Part of a small language model's weights: 8576 steps.
MLP neurons of a small language model. Each row is named by its layer, matrix (gate and up: input weights) and neuron, and shows model dimensions 32-159. Each number is 500 + 25 x the weight over its row's rms, rounded and kept within 0 to 999. Numbers have three digits each. A neuron's up and down rows have the sign that makes its largest values positive.
After each neuron's rows, "fires in" lists the words (lower case) most often at its 100 highest values on Wikipedia text that the model never trained on.

L9.gate8:473473521508448471535496511464490525491483528514489513485486510507477499541512512537525495492509506491482523505536477500507473519466490520463441504469546510510454452513533488536532490516510498529471514523502501513501515505549518497489471539542473512501497560483513505520546497490522457508515485490523467480498456507513491511489541501472490471506516519491497515489524454520520481464502
L9.up8:485516496496505464490561492528493541439487498505509495478533513530509495510505498505464485489500534481471480509470507475472468530490534548502512538486490490497496430465439476505525490451517477546487481466484501473508497515495529478504508488485484487503511489491462505499491514508464525524520512503424475485497488509554522522500489479486482483474516483474462473514499511492557513491492
fires in: "on", "in", "until", "by", "of", "during"

L8.gate492:535510519481482486494534491487495414528505506490468515491514491444477481527501464460507535507436479510490524496482517484476477499472485523509501483495474511561454456491498501474514492477478481472545545495492506477509461473500568495533504493513457464540514491487501486559521514493462454499486496505485481496502507492513518552506513477509501504487530510479506496490452526523529530491490
L8.up492:517487533487528460527504473525504456497474511490485501473485506494498523469503487502548543522521511546527489486500481487479518503469453500530514522478505543482491489519508488510459529445486500495542484494445502484488512521511534450526485476510524498471492516516534555478524529484542485524491519509522504529493483513507487461467500485473455457514461501546524466532514519464498504477538
fires in: "to", "not", "would", "t"

L3.gate478:493505556496474472511494536510512493522506474517532482492465464516489495503476473517494494467478488462547466513487490556507511475502494521498505511511520468474437517499522484502539530503482498496485482439497546482483499487504474527507498522488476476474475516456472505508520472525501488495512545472535466491532494461476526522500503477488516532478462498499459455487484514473508460503485
L3.up478:515490498508491521556514537496499487527483503550540480465467496482493471516481506493490522480483536505471522489545495531492493534495467505490529498512526501506507463480512490487490519476520489516513487516478502503492505513463510551568503496494464503492470539517470498513510516515515497451512463465570508490594470483497526543555482533525509536464475507492466495483521505490500511495531
fires in: "after", "before", "during", "with", "wards", "entered"

L4.gate445:530551525455460491493497530483509514507452507469511515473530521468496472516477450527506507490544506512513488508487461486536482512484457521476500518499474488536508479479500518493500456482481519492527534534506439474480519516479481536488465484497474486492451528544487469532507518509454463463464501471529485503460472502496517533499519436513478497485497518469445498503491526520502480493473
L4.up445:545508494485511537445488498509478496490522480515452564478488501462499485542491534458472504512487533474501526475545456534457479468475487498504514504496538517532487498479490519524452512517504476516500511490558472421479519482517486530509504516455499480476497510511499512534532490485480504518481467454512422482509494512503491492472527513520473492505503471481496575509489471480480488498530
fires in: "became", "a", "came", "due", "become", "help"

L8.gate215:559484493509476508477513447514497517513517530481455510510534506525515497528520523500485473450470471557510481505491551512540521540495482526523493487512522508480470510532525491514531503488477493509522505504462490491483528502505495531531502520524493487494504527484529532495508553465532529469521485486535495476544483474462473516500450527499500459477458531503516490506524483516505512518457
L8.up215:524510529495480478493507460477546489542512462529474492498513495520489504519474483486451503497496488489461479496517521487493498484462508509509513491509494482512511462493527524514488497443495468506514502463446447495508525507551475464509544469489473555480474484496537464497457517457478483521489515474565513520526481506509485501500491503527531472524532453555508487509549492517518501512499
fires in: "on", "one", "waters"

L8.gate95:536464502512509523510512532504445487473485514514509517490513551526426520513513453501510486481466460497501482449478476504487469507503520517498494527485506518531480453514509494498484520490479492485513487509521485516473510465498514491479480488514480516506470539531474483487530511469503556510513497457511454520510505515490521493457461482489537480509437507489500501479543519491535494476544
L8.up95:522495453493495486469520476487507480502494482549505483478521503513553514464524474498456517494514491502507441530501500536522514494493514486476481515465456442443484488537502520508534545503493497507542493494471536504484515489498487441520483499490529514481472541478457531516466466471484526464505533487482492549519485469496518481511503504493555531547510495508507500496464558471511489512520
fires in: "after", "with", "by", "during", "time"

L4.gate263:481509472485489490491503550492518508508464502501456490531544540521514487544505477486483483529526507503510477508492470532507480520490497511488472501476538484510467519469509529518527482514461461494518508513537455447504502494490489553514494480513464517490514525527500478542542487487484502496476471460485444484477469475523517570475508469497484473502436521432502509488480474516504472504503
L4.up263:509505498526511520477495473514518551525483512486537516530497517524486481488516490513470469527509509476486484473513487505438505479533504511482480484526501484463527495479507490472500515523473517481520497484486481502480517531474545480494497513533468472532445492503515514477516463473530482511499449513461491519527518507519556462489501484525497526515499520510528500519493556456488472503460
fires in: "during", "between", "against", "throughout"

L8.gate148:501469516506450495469538506527476531474511517556523481506498471492460480552527506489478558516493495469455503518493500492514466521494515496483491505507535525515522507449543485531469449449523495529498479473531515507506527541464481490525479513516519491475502533482499492495517443521539521492516505496500497513439465450532525495501459497511523493477473467482474481504527521490499486522454
L8.up148:509431527500500522511542544526480560505519477548512537490489472503467526498480546489459544521514504511526485467517500516558496540506494449471513481502543479502513533497447470505478445506493508532501484444515517517494442483517466493483504498516465511502471477501497504496515463472490495483521491490512516508501470462511453520501494541531524523493496507506515457521515530491501497523530
fires in: "in", "up", "upon"

L5.gate273:493524548537516475467502451546475506511491468513507534480536514461440532521531503505505468477520486514496484512507501588489502552510457477507515507498519483477484512503532471505469492493478533529503510464555504474507534574494518489525514533505534488532533505509507487505507499471520487508516550495452517539482457513523465502512457530486508479494492491459549510519503500505495492485478
L5.up273:522517550500512504490521489507483526511532528492466544503529511520432532471499469523489525444493504515504511500521491481546486504469492536494524505536489503468499479523504551513544503551510517503495478523483478475481512521533506521498521537499472499520519501460540502503521492451489500513531528477503487499548481465546546548443510522465481462522487518514487491488500482504458525504500
fires in: "until", "who", "place", "have", "technology", "in"

L8.gate192:487484516519491513466546495512476497523474511527488506520499537446499526483501512529504514526493496482480483490528448441534511511472486556478538500491503490487462494522530500561481513496493482525497505534528489472437503501479487558500503525526465481537473526530535509546510489468519527523516451490482490534526475499458506516498536481525455481460473464510500490491499470489529471505519
L8.up192:484521506505498558511528491492559481492538577543520506496485501478471487471509506486481517524503507509503512494513467489515462453495513523538489481517533505530529541509470476561487471494491484542527495486549500479482499538465502516519464537530512496516515511465505476475508508506463506491522495452536506497470523486547514545487455518526473485451485489521473535445531470532472489498487
fires in: "the", "two", "second", "one", "around"

L9.gate48:505475492520485520482541501510473492522489460537520517495529523506515525520480468486483498492484498510491508519457479501524490478498515499506514543468522497532477555512557527526537509473450510509498537512455477438457541548475487486496510477523506462502479513474505526512460508493468482477539470490498458534532503526510476515486490537507519505522436482476507549494472522505546539484471
L9.up48:465543499520508538482511502475471502494505524505515476505491476473495493505496493510488467497484491452511510473519447516482556510507519510513496488508543485492461564515529531533557496494491478512487538531487472490475512496479498522531516499505448461470521518525498482466499515497509531513531477455533463527554498517533475484498508529525507476507457531499542522482483475516531493483504
fires in: "the", "during", "between", "after", "as"

L9.gate475:501433469510487529494428491510487489489483522479506469521498516515510483498480513504515515529514489497477549512485477508516501523512471460483461514464507526450492561526500480495510502471534487540505504481495435488500520465508519496482521525506485451493508485492512460495478509459506479528491487488497535524493464480534474508506495522486448452496503542518490506509495474493488447526495
L9.up475:479483519482506517467497535487496520522476492495483521508468479499484487509510513466540482507520501481516498521531467516516486509457511520532497483498509448487515513547484488507528483490525511581531521473537491501484460469475543513496466522537511486504492530543505512526519540435528478499521465513481513522483493509502505508511511516539469512504544491470505546489520535487508546448510
fires in: "a", "or", "not", "united"

L3.gate8:524503506531454504482510499529483483468471493489515503446495507474510511486550489507510500453502502510492522468527515503489516492498515495451499492477546490514490514496423502492443489510534498474469518519488522478521484487476523507516497511492485484508511517537492490522466477474501485486438509503466465529501475500534555528508465477438479496461548430438504523511486462471522494498499
L3.up8:517533492477505460490542476520540536486515514466446514497467483467534518447475492501536458471544448504498481475520456497464504475534462461486469493458547490484523492517458502486498509504546514522496456493496466491505503474513499504535496499498471508520490491511494522520474540535501511500507479522491494535462526465482449463483518522505456530513479481450521496471516474477480450447518
fires in: "released", "began", "due", "came", "took", "announced"

L9.gate15:511509500502479495503511440457499518478484538483431463535520491531485505461513479486504538461525507484521515457468484457488501494521492514498538490521510486469507506519504455522529494502478532478531462510457524517490538533549549487550472501522565451499494492504477496506512514498524509527487488534502473524469514534496473504463524513520493501501506526520526520509492556493520496566493
L9.up15:500477488490486478508513516480550465533524447455484476461463517487504492540503484503494505480510480485535527494489537516492494502489465509511523542526542506535473510512533461537488492503517506508513446542488503465513491454488549507492525511517520500490505474513508524492448562439475523499528521522480470530520514492505507507485495456508468478524499531519495471513523551464494521502521
fires in: "would", "could", "often", "still", "one"

L5.gate181:526457500512490491472527500539485499498489530476492497514508527496494530485481492521490440501488505525507492478470444494501498500520497502494534545516532516473488448517486507572491480469491509508502521504484445525522511511527540536507493486540488501594491517479513479471495487475529495468517499528464463530505490523521510514511521502477511491482478509452514529501486511493541470474480
L5.up181:540454518528502497491492472499491472500516464475541474504523487532476528483506500507528434508476508464460504519504494477502462518499502481491529473527489510487501521494521529544523509509471446485474479490512494491505518471481507471532521486529501473501521525511503488483510519490474500477512534497502461527482502495507497464490459498490534501438524520481496497501508484503545515538450
fires in: "all", "three", "young", "north", "two"

L9.gate228:485500484521451502438486528523514479483482532510510483486486482511509521479505498490460524504497482482466519503478505525543481517476536559507506528492507526507487506476492525537519453516450494495495499491489478503465529501481516526504499495519464482474501485473506516530469493517482497495506469474529445485464504467539504510417484487496505479496506531461486499482439477595515450481458
L9.up228:489491478542493515469506517515497476522520497500514529505499493501459479485488515494503527508525501465526498502513519503515538509523475499531480511496469444480528512507480502524497489488476464511486541481531458565511568501520544536522519458517493425489496509482516559520538510475504472530541548498542495487507455508499507538490466468514498517525524541503474468483431526516503495507449
fires in: "in", "the"

L8.gate477:524527524560488493521502461487502443521487530483446489516502499494505487502465465499530487468515462490494441481492493499504467528488470517526484513482535505509523482486532534485504523481546484531531478455508502506494520476528541479479482479513483487503491480479528486489515525478496520461532495477480535512491526501461510512514528492532520531533460509503565545504552498542511475492501
L8.up477:520524484515498504520482479540538457508455520483514480484551499526462494552525505505533541465487486515533466492506500487479533495498532558503466457523516508511490483498524442495501495463516467487510483494480517500485489454493553490505507507481526501503507507515444506511463546508540503514535534475500528514525480525492555513485465500476522496472497509523522477492510515534507530491493
fires in: "at", "t"

L9.gate54:519492520523502473476523487458479505539515503568494501508497528528469474499528511534560526494500499495479553519482532533497495493474516479467514479459531483541509505476520508497542530480490510540528474518503471508559477536516493496473497498526479523515477482527476492473504555463522500515518484539473479478520495477506537493451475510516482559496541507502529537508509483525494466489523
L9.up54:520512518473509479489495459533478511487481489533514494467473530530471493460498516489523526529454496517469537515483451514463477470459469515506466490473479529491463487511532525501522511493513482470485501515441499552484486537480516492529482484529472526501484547481478471511476490512521478508499525509462528467499528484512495506485489480450480481495523472501428515510499539475475546539503
fires in: "it", "was", "were", "he", "been", "she"

L8.gate328:504467496495508545463533483480489463529517468500478562516487539482512521533478459548535559496456509486477453504515507502505494517540540483491476542442527499504489486465502482502485501479489440529537530521513499507467539495508477507490492523495485460483468507527491497521536497483478505471495470426498491478535470481493492503488518466458502472528521531493502516500479485490494501503479
L8.up328:497510494512500531457509503498510555506475457484486513504516516491515504474493492462485510465530533486540477475495520488506506463524486523522444464503487477450491550474435485498532514477500514494526474512568534521502540553452453532490480524497495499501488513526489536498511469500504517514505484489495500505482526498494470520478519523487495482529505529512539468469503505531516502481471
fires in: "and", "or", "a", "an"

L8.gate440:560517516468504531491494491500471475482478551566502486493490505520516497503524469473507502532476475486487494511469510527512491513456470504477467526464503522486520530511497489514553492458527486467531450524458476500509504480499515496486502491554465465521491520511513477470473524549485537472541487452527520465499507467506547515479492502533514515484496512473475557477528503590478514513480
L8.up440:513502476536514482507498470532523505483484526504488495520524469484473486476481507512485451511484452468563519487525491497516498510485409460497513474471512518473518500533501484476514513461535513518497458513536520445453494498480498499529513487498528483536463505510505500509474555492500502545477457503471496513489523508503520474477551527488491530447514447495493506472488519543486488506502
fires in: "be", "was", "were", "also", "been"

L9.gate359:506454506552448544464489484485480504480506498471516512520507574496499471459505513490515487508493463525501483461475450487479456479474469507506488519488501538489488522498455463513491490508521474520524470470508439493498486550468518486503458492524457519509553507483518501515502513456474496451526527513497501500472477491518528527483484477466457491519538488499482527485482497490510497549529
L9.up359:513528536468532476486465514556519470508463512552537487496517493480453477526480527524470492520476514501501509528506498471489510512474537474510499449489466478500484530493540494521467492467482490493522504496446495483526506554468492465508463484488515523490492528485462470473475544521483507496513491482475496490461518492515522504500484452509440524524479444463524520472524524498508444508504
fires in: "a", "two", "across"